config = dict(
    n_layer=8,
    d_mlp=2048,
    vocab_size=32000,
    norm_place='pre',
    norm_eps=1e-05,
    init='uniform',
    init_std_down=0.0,
    optimizer='muon_variant',
    warmup_steps=20,
    decay_fraction=0.52,
    final_lr_fraction=0.05,
    dataset='wikipedia_en',
)
MLP neurons of a small language model. Each row is named by its layer, matrix (up: input weights) and neuron, and shows model dimensions 112-175. Each number is 50 + 12 x the weight over its row's rms, rounded and kept within 0 to 99.
After each neuron's rows, "fires in" lists the words (lower case) most often at its 100 highest values on Wikipedia text that the model never trained on.

L3.up1209:56 62 55 68 52 62 60 40 80 56 57 33 54 28 29 58 51 34 52 59 53 64 42 73 47 36 76 61 37 42 62 46 45 38 34 51 51 68 48 50 43 54 53 55 53 46 48 52 54 46 53 39 35 56 64 52 55 59 35 53 31 70 52 50
fires in: "national", "royal", "north", "international"

L3.up1632:48 32 43 58 71 56 57 41 50 39 38 69 67 61 53 57 17 72 68 47 32 36 55 31 20 45 46 48 56 60 33 52 58 49 31 37 54 61 36 55 41 60 40 39 55 52 74 61 46 62 50 43 53 59 46 38 57 52 40 48 50 28 60 60
fires in: "before", "early", "history", "description", "background", "career"

L3.up2008:45 43 41 56 53 45 46 40 44 67 37 44 52 38 62 34 58 45 63 48 54 43 44 19 51 55 57 59 32 60 38 58 27 36 44 54 56 46 51 49 33 51 67 60 26 61 41 39 56 66 52 42 52 41 35 30 52 53 30 31 22 48 44 56
fires in: "a", "company", "squadrons", "club", "team", "is"

L3.up375:51 58 53 79 48 50 83 43 55 45 44 45 59 41 54 56 58 48 40 37 72 61 44 52 36 28 54 67 53 49 36 38 53 57 42 45 60 40 42 43 51 53 52 71 39 39 57 70 47 55 52 51 68 43 51 46 52 59 59 49 54 47 51 66
fires in: "and", "in", "from", "album", "the", "team"

L3.up998:40 63 21 39 41 33 60 65 37 56 41 51 25 46 24 32 22 43 55 70 49 48 58 50 54 45 55 52 55 60 62 52 44 51 21 33 46 50 60 42 68 57 42 57 55 58 40 59 52 36 53 47 51 53 49 56 27 57 41 67 52 56 48 47
fires in: "and"

L3.up1688:41 35 58 54 44 45 54 47 57 44 50 50 67 49 35 48 63 46 72 53 42 42 41 56 48 72 63 68 35 58 60 39 34 58 33 55 55 61 42 63 58 47 51 52 50 48 42 47 76 74 35 37 42 61 38 43 34 60 26 49 48 17 57 61
fires in: "world", "early", "national", "africa", "born"

L3.up729:49 41 42 42 68 42 53 56 55 38 41 47 69 72 61 62 59 55 25 59 43 59 64 26 80 40 61 42 69 63 33 56 43 43 45 50 62 66 51 31 61 65 42 57 40 61 44 58 39 54 45 63 56 67 51 58 46 48 59 51 58 54 32 60
fires in: "and", "by", "which", "while", "at", "of"

L3.up1552:43 53 57 45 50 64 46 59 57 49 35 37 39 53 40 33 50 58 29 62 50 61 45 40 42 32 48 62 40 59 46 42 53 54 66 54 40 71 57 67 36 76 52 38 54 52 46 57 73 33 68 59 53 44 61 31 49 42 47 49 58 53 29 47
fires in: "the", "and", "of", "because", "as"

L3.up740:64 36 57 38 74 49 43 69 27 40 44 41 39 58 52 29 56 44 43 26 48 55 63 51 61 40 43 56 54 18 45 57 51 58 55 71 62 68 56 50 51 72 62 62 60 34 56 24 70 59 49 46 61 58 50 49 46 30 31 57 45 30 53 51
fires in: "at", "the", "place", "joined"

L3.up1725:40 33 36 44 64 51 53 55 66 43 68 62 55 51 65 45 47 46 66 35 58 42 57 41 41 35 58 59 80 18 54 53 57 46 58 43 51 49 42 41 57 44 51 56 46 45 55 56 49 53 39 64 79 65 32 40 51 41 51 60 61 45 47 60
fires in: "a", "the", "an", "of"

L3.up2035:49 60 52 58 63 53 59 45 57 55 62 62 37 41 48 55 54 82 57 30 74 62 54 54 18 50 47 54 45 53 59 53 64 56 50 78 63 39 25 49 35 65 44 52 46 61 45 46 51 33 54 51 36 50 68 40 34 57 59 76 52 56 44 23
fires in: "south", "north", "national", "west", "at", "san"

L3.up1439:51 62 38 55 63 49 54 38 52 41 75 50 62 40 64 55 31 39 41 50 66 53 58 53 40 46 40 72 50 42 35 46 53 57 60 35 55 70 70 80 48 51 66 22 50 41 47 39 43 44 64 22 58 51 68 58 56 43 45 64 53 47 60 40
fires in: "the", "goal", "punches"

L3.up1728:37 49 58 66 43 35 34 50 42 75 47 61 55 44 73 58 42 47 41 41 68 62 62 71 81 33 49 45 58 54 42 59 62 64 46 71 42 50 27 66 59 61 73 47 47 52 56 60 60 62 49 58 80 60 66 59 57 44 39 51 59 42 56 35
fires in: "the", "bbc", "date"

L3.up1881:45 44 37 32 74 50 47 42 60 35 48 31 72 54 32 56 48 35 55 49 42 56 53 78 35 55 55 23 53 45 46 70 39 39 50 40 50 63 39 65 51 49 46 44 68 54 58 33 49 43 60 54 71 61 48 39 53 38 42 49 39 33 38 37
fires in: "at", "after", "by", "under"

L3.up730:55 52 37 41 71 51 44 44 47 44 59 57 58 42 47 29 61 64 60 58 54 38 59 43 32 44 46 43 66 47 39 37 52 60 48 45 40 69 46 50 42 43 46 27 60 54 76 49 66 59 83 65 42 80 45 44 68 40 42 49 39 55 50 47
fires in: "for", "into", "of", "to"

L3.up1636:62 42 52 57 55 42 52 69 41 47 40 44 43 52 61 25 44 58 59 58 61 27 46 46 48 51 57 43 31 66 55 63 49 49 28 72 55 47 70 31 45 74 56 35 56 33 29 30 60 36 25 42 36 65 43 37 61 54 28 57 50 40 26 52
fires in: "due", "was", "following", "but", "according", "is"

L3.up344:54 42 50 55 48 53 48 39 27 55 60 46 46 38 46 51 32 42 40 37 23 57 53 66 32 46 54 57 64 25 37 46 51 64 41 65 66 27 58 44 50 55 52 36 53 49 60 50 51 68 33 43 37 44 41 50 45 52 39 42 49 57 51 78
fires in: "season", "championship", "election", "league", "round", "masters"

L3.up960:50 73 43 33 45 28 21 43 53 81 47 49 34 69 45 60 49 30 59 36 35 56 71 67 49 54 58 55 29 48 68 63 39 44 43 37 33 40 57 70 37 69 38 47 54 46 50 35 43 44 49 43 39 46 30 52 32 31 14 61 50 71 45 40
fires in: "home", "school", "w", "western", "university", "southern"

L3.up587:31 52 39 41 55 70 58 54 54 55 35 64 53 36 64 60 49 53 54 54 68 45 40 42 38 39 57 56 49 44 26 69 57 42 66 45 45 50 43 63 48 42 49 69 68 66 47 33 70 62 63 40 34 52 62 58 66 55 66 56 23 60 61 31
fires in: "can", "be", "to", "i", "not", "go"

L3.up923:42 69 52 42 40 57 52 52 67 45 45 52 50 42 46 46 53 57 45 33 21 55 49 46 45 33 79 53 68 30 41 32 65 69 65 58 57 51 41 20 37 52 41 24 57 40 59 52 49 76 57 40 21 55 44 60 40 77 59 46 56 57 48 57
fires in: "early", "later", "year", "date"

L3.up576:48 47 37 76 49 58 60 37 52 36 50 51 43 68 46 40 34 44 47 54 48 58 38 44 67 44 55 50 25 39 36 50 77 30 56 44 50 70 56 51 46 35 34 53 71 53 47 46 57 54 61 74 41 55 40 46 60 59 45 26 62 63 36 31
fires in: "in", "of", "to", "his"

L3.up1651:65 33 43 58 61 54 55 51 49 29 34 73 56 53 31 65 30 39 53 40 41 49 41 55 61 56 38 58 40 58 49 35 38 43 41 65 56 74 65 60 37 68 44 52 38 57 64 37 62 36 52 52 55 45 52 52 45 68 61 58 70 56 45 59
fires in: "under", "of", "for", "u23"

L3.up1947:42 49 56 61 48 38 51 38 40 51 50 55 37 45 52 19 62 53 57 49 55 40 45 40 52 53 55 56 49 36 58 71 28 23 55 57 54 58 58 50 60 40 73 58 67 62 41 45 55 52 70 62 75 68 58 65 67 57 36 54 62 41 63 34
fires in: "to", "of", "as", "served", "for", "represented"

L3.up1479:61 38 41 35 65 52 36 59 59 61 59 62 55 24 62 45 30 52 61 62 52 48 41 42 49 59 43 40 50 57 44 60 36 50 53 38 51 40 34 57 56 31 43 55 44 45 61 60 62 54 49 48 55 40 42 82 58 57 44 55 50 40 28 55
fires in: "a", "dulce"

L3.up168:58 64 60 32 66 64 67 65 54 46 55 34 40 63 39 42 43 37 57 04 74 22 40 37 55 65 44 55 58 40 54 43 42 40 59 54 47 57 64 40 45 73 31 37 50 47 50 39 84 64 26 71 47 63 33 46 27 54 47 69 57 55 70 55
fires in: "a", "e"

L3.up78:43 40 51 61 62 35 72 52 54 76 63 46 69 53 36 56 44 56 45 41 65 55 68 48 53 42 46 53 48 45 52 48 55 66 38 38 51 61 49 58 38 67 68 53 55 55 47 49 37 69 63 49 73 58 31 59 55 78 37 56 89 63 55 23
fires in: "in", "on", "from", "than"

L3.up1919:52 55 54 80 34 35 50 39 32 60 82 69 49 41 65 47 61 46 65 42 65 59 59 57 42 70 47 58 57 43 74 64 48 49 25 59 44 62 39 44 53 42 47 64 63 72 79 37 75 58 41 72 76 52 54 50 50 65 48 53 80 48 31 50
fires in: "i", "n", "she", "there"

L3.up847:54 33 49 20 55 43 57 63 49 39 49 59 58 46 46 50 42 38 54 71 69 48 45 30 47 59 66 52 52 45 47 71 33 49 64 48 37 40 38 37 42 43 49 63 54 45 65 44 72 63 54 71 41 71 22 57 49 36 51 31 54 56 50 22
fires in: "as"

L3.up582:48 58 50 69 55 76 37 33 37 47 58 60 65 33 50 49 61 46 65 44 29 56 42 45 53 33 44 65 25 49 38 54 54 51 58 48 36 60 54 60 42 32 42 56 58 49 58 47 60 58 43 65 38 77 48 54 69 32 46 55 59 57 38 69
fires in: "11", "17", "11th", "17th"

L3.up2028:63 52 50 48 40 50 57 55 53 45 59 58 45 29 21 41 49 57 27 15 58 59 52 68 59 64 54 49 58 43 23 48 61 44 66 53 42 65 58 72 28 63 76 42 59 47 29 56 54 28 58 34 45 59 46 28 43 47 35 38 39 55 27 60
fires in: "school", "college", "award"

L3.up873:58 65 58 42 58 48 40 54 40 48 65 48 44 54 59 40 63 66 52 35 44 59 70 37 60 63 57 60 45 50 40 22 48 37 47 51 61 46 57 62 39 50 57 52 46 57 45 37 39 70 45 54 85 54 54 28 57 57 55 43 59 49 56 40
fires in: "she", "until", "except"

L3.up1060:53 31 42 45 67 56 60 41 54 61 56 43 55 41 31 46 65 51 35 63 56 50 47 36 37 50 57 44 51 54 69 65 54 57 41 45 49 45 31 45 58 46 71 79 57 68 42 39 60 41 38 36 53 59 18 37 52 41 55 63 62 44 58 66
fires in: "by", "after", "it", "he", "is"

L3.up544:43 55 40 32 56 54 30 40 30 49 49 52 34 54 50 27 61 54 83 56 57 62 58 36 58 37 53 44 34 38 50 48 40 67 62 47 39 52 47 35 47 56 33 36 60 45 38 54 48 48 30 41 50 51 59 51 47 55 44 60 52 55 46 48
fires in: "and", "1", "together", "by", "losing"

L3.up589:60 42 73 60 52 38 54 45 35 49 57 74 43 59 57 45 62 40 38 58 54 62 42 57 48 62 42 58 51 51 50 48 43 51 71 38 41 70 49 84 57 46 62 59 54 38 51 45 67 53 31 67 55 62 51 49 63 59 51 50 52 42 68 40
fires in: "the", "census", "national", "south", "student", "early"

L3.up400:49 46 37 68 41 42 59 32 60 68 48 57 46 50 47 40 47 51 60 38 61 35 45 27 85 49 41 35 40 48 65 68 51 41 54 60 40 84 57 49 31 67 57 48 58 55 47 47 56 31 33 50 70 49 19 54 35 67 63 52 44 29 51 54
fires in: "school", "trail", "festival", "park", "university", "stadium"

L3.up467:48 55 53 45 46 36 38 45 67 42 39 48 45 45 43 63 44 48 47 59 42 45 42 43 36 51 56 40 59 47 42 28 48 54 49 47 51 50 51 71 53 65 54 30 57 50 41 46 52 42 50 70 37 49 54 43 45 42 42 39 36 45 61 51
fires in: "by", "at", "along", "on", "the", "during"

L3.up1113:55 56 53 79 49 34 72 48 55 53 66 52 42 45 33 39 50 74 43 65 53 56 43 40 40 41 43 48 63 47 18 37 49 56 51 44 60 44 35 49 66 79 66 61 71 39 46 44 43 48 50 44 73 31 59 60 43 56 41 36 45 45 61 65
fires in: "the", "a", "first", "there", "new", "impressed"

L3.up804:56 55 37 67 62 40 48 52 44 54 61 46 53 54 49 40 50 57 64 47 45 48 45 27 49 43 53 44 48 42 65 65 47 48 27 46 47 73 45 23 61 53 31 54 50 52 53 24 43 46 44 55 33 43 43 38 27 46 47 59 48 47 76 48
fires in: "in", "a", "following"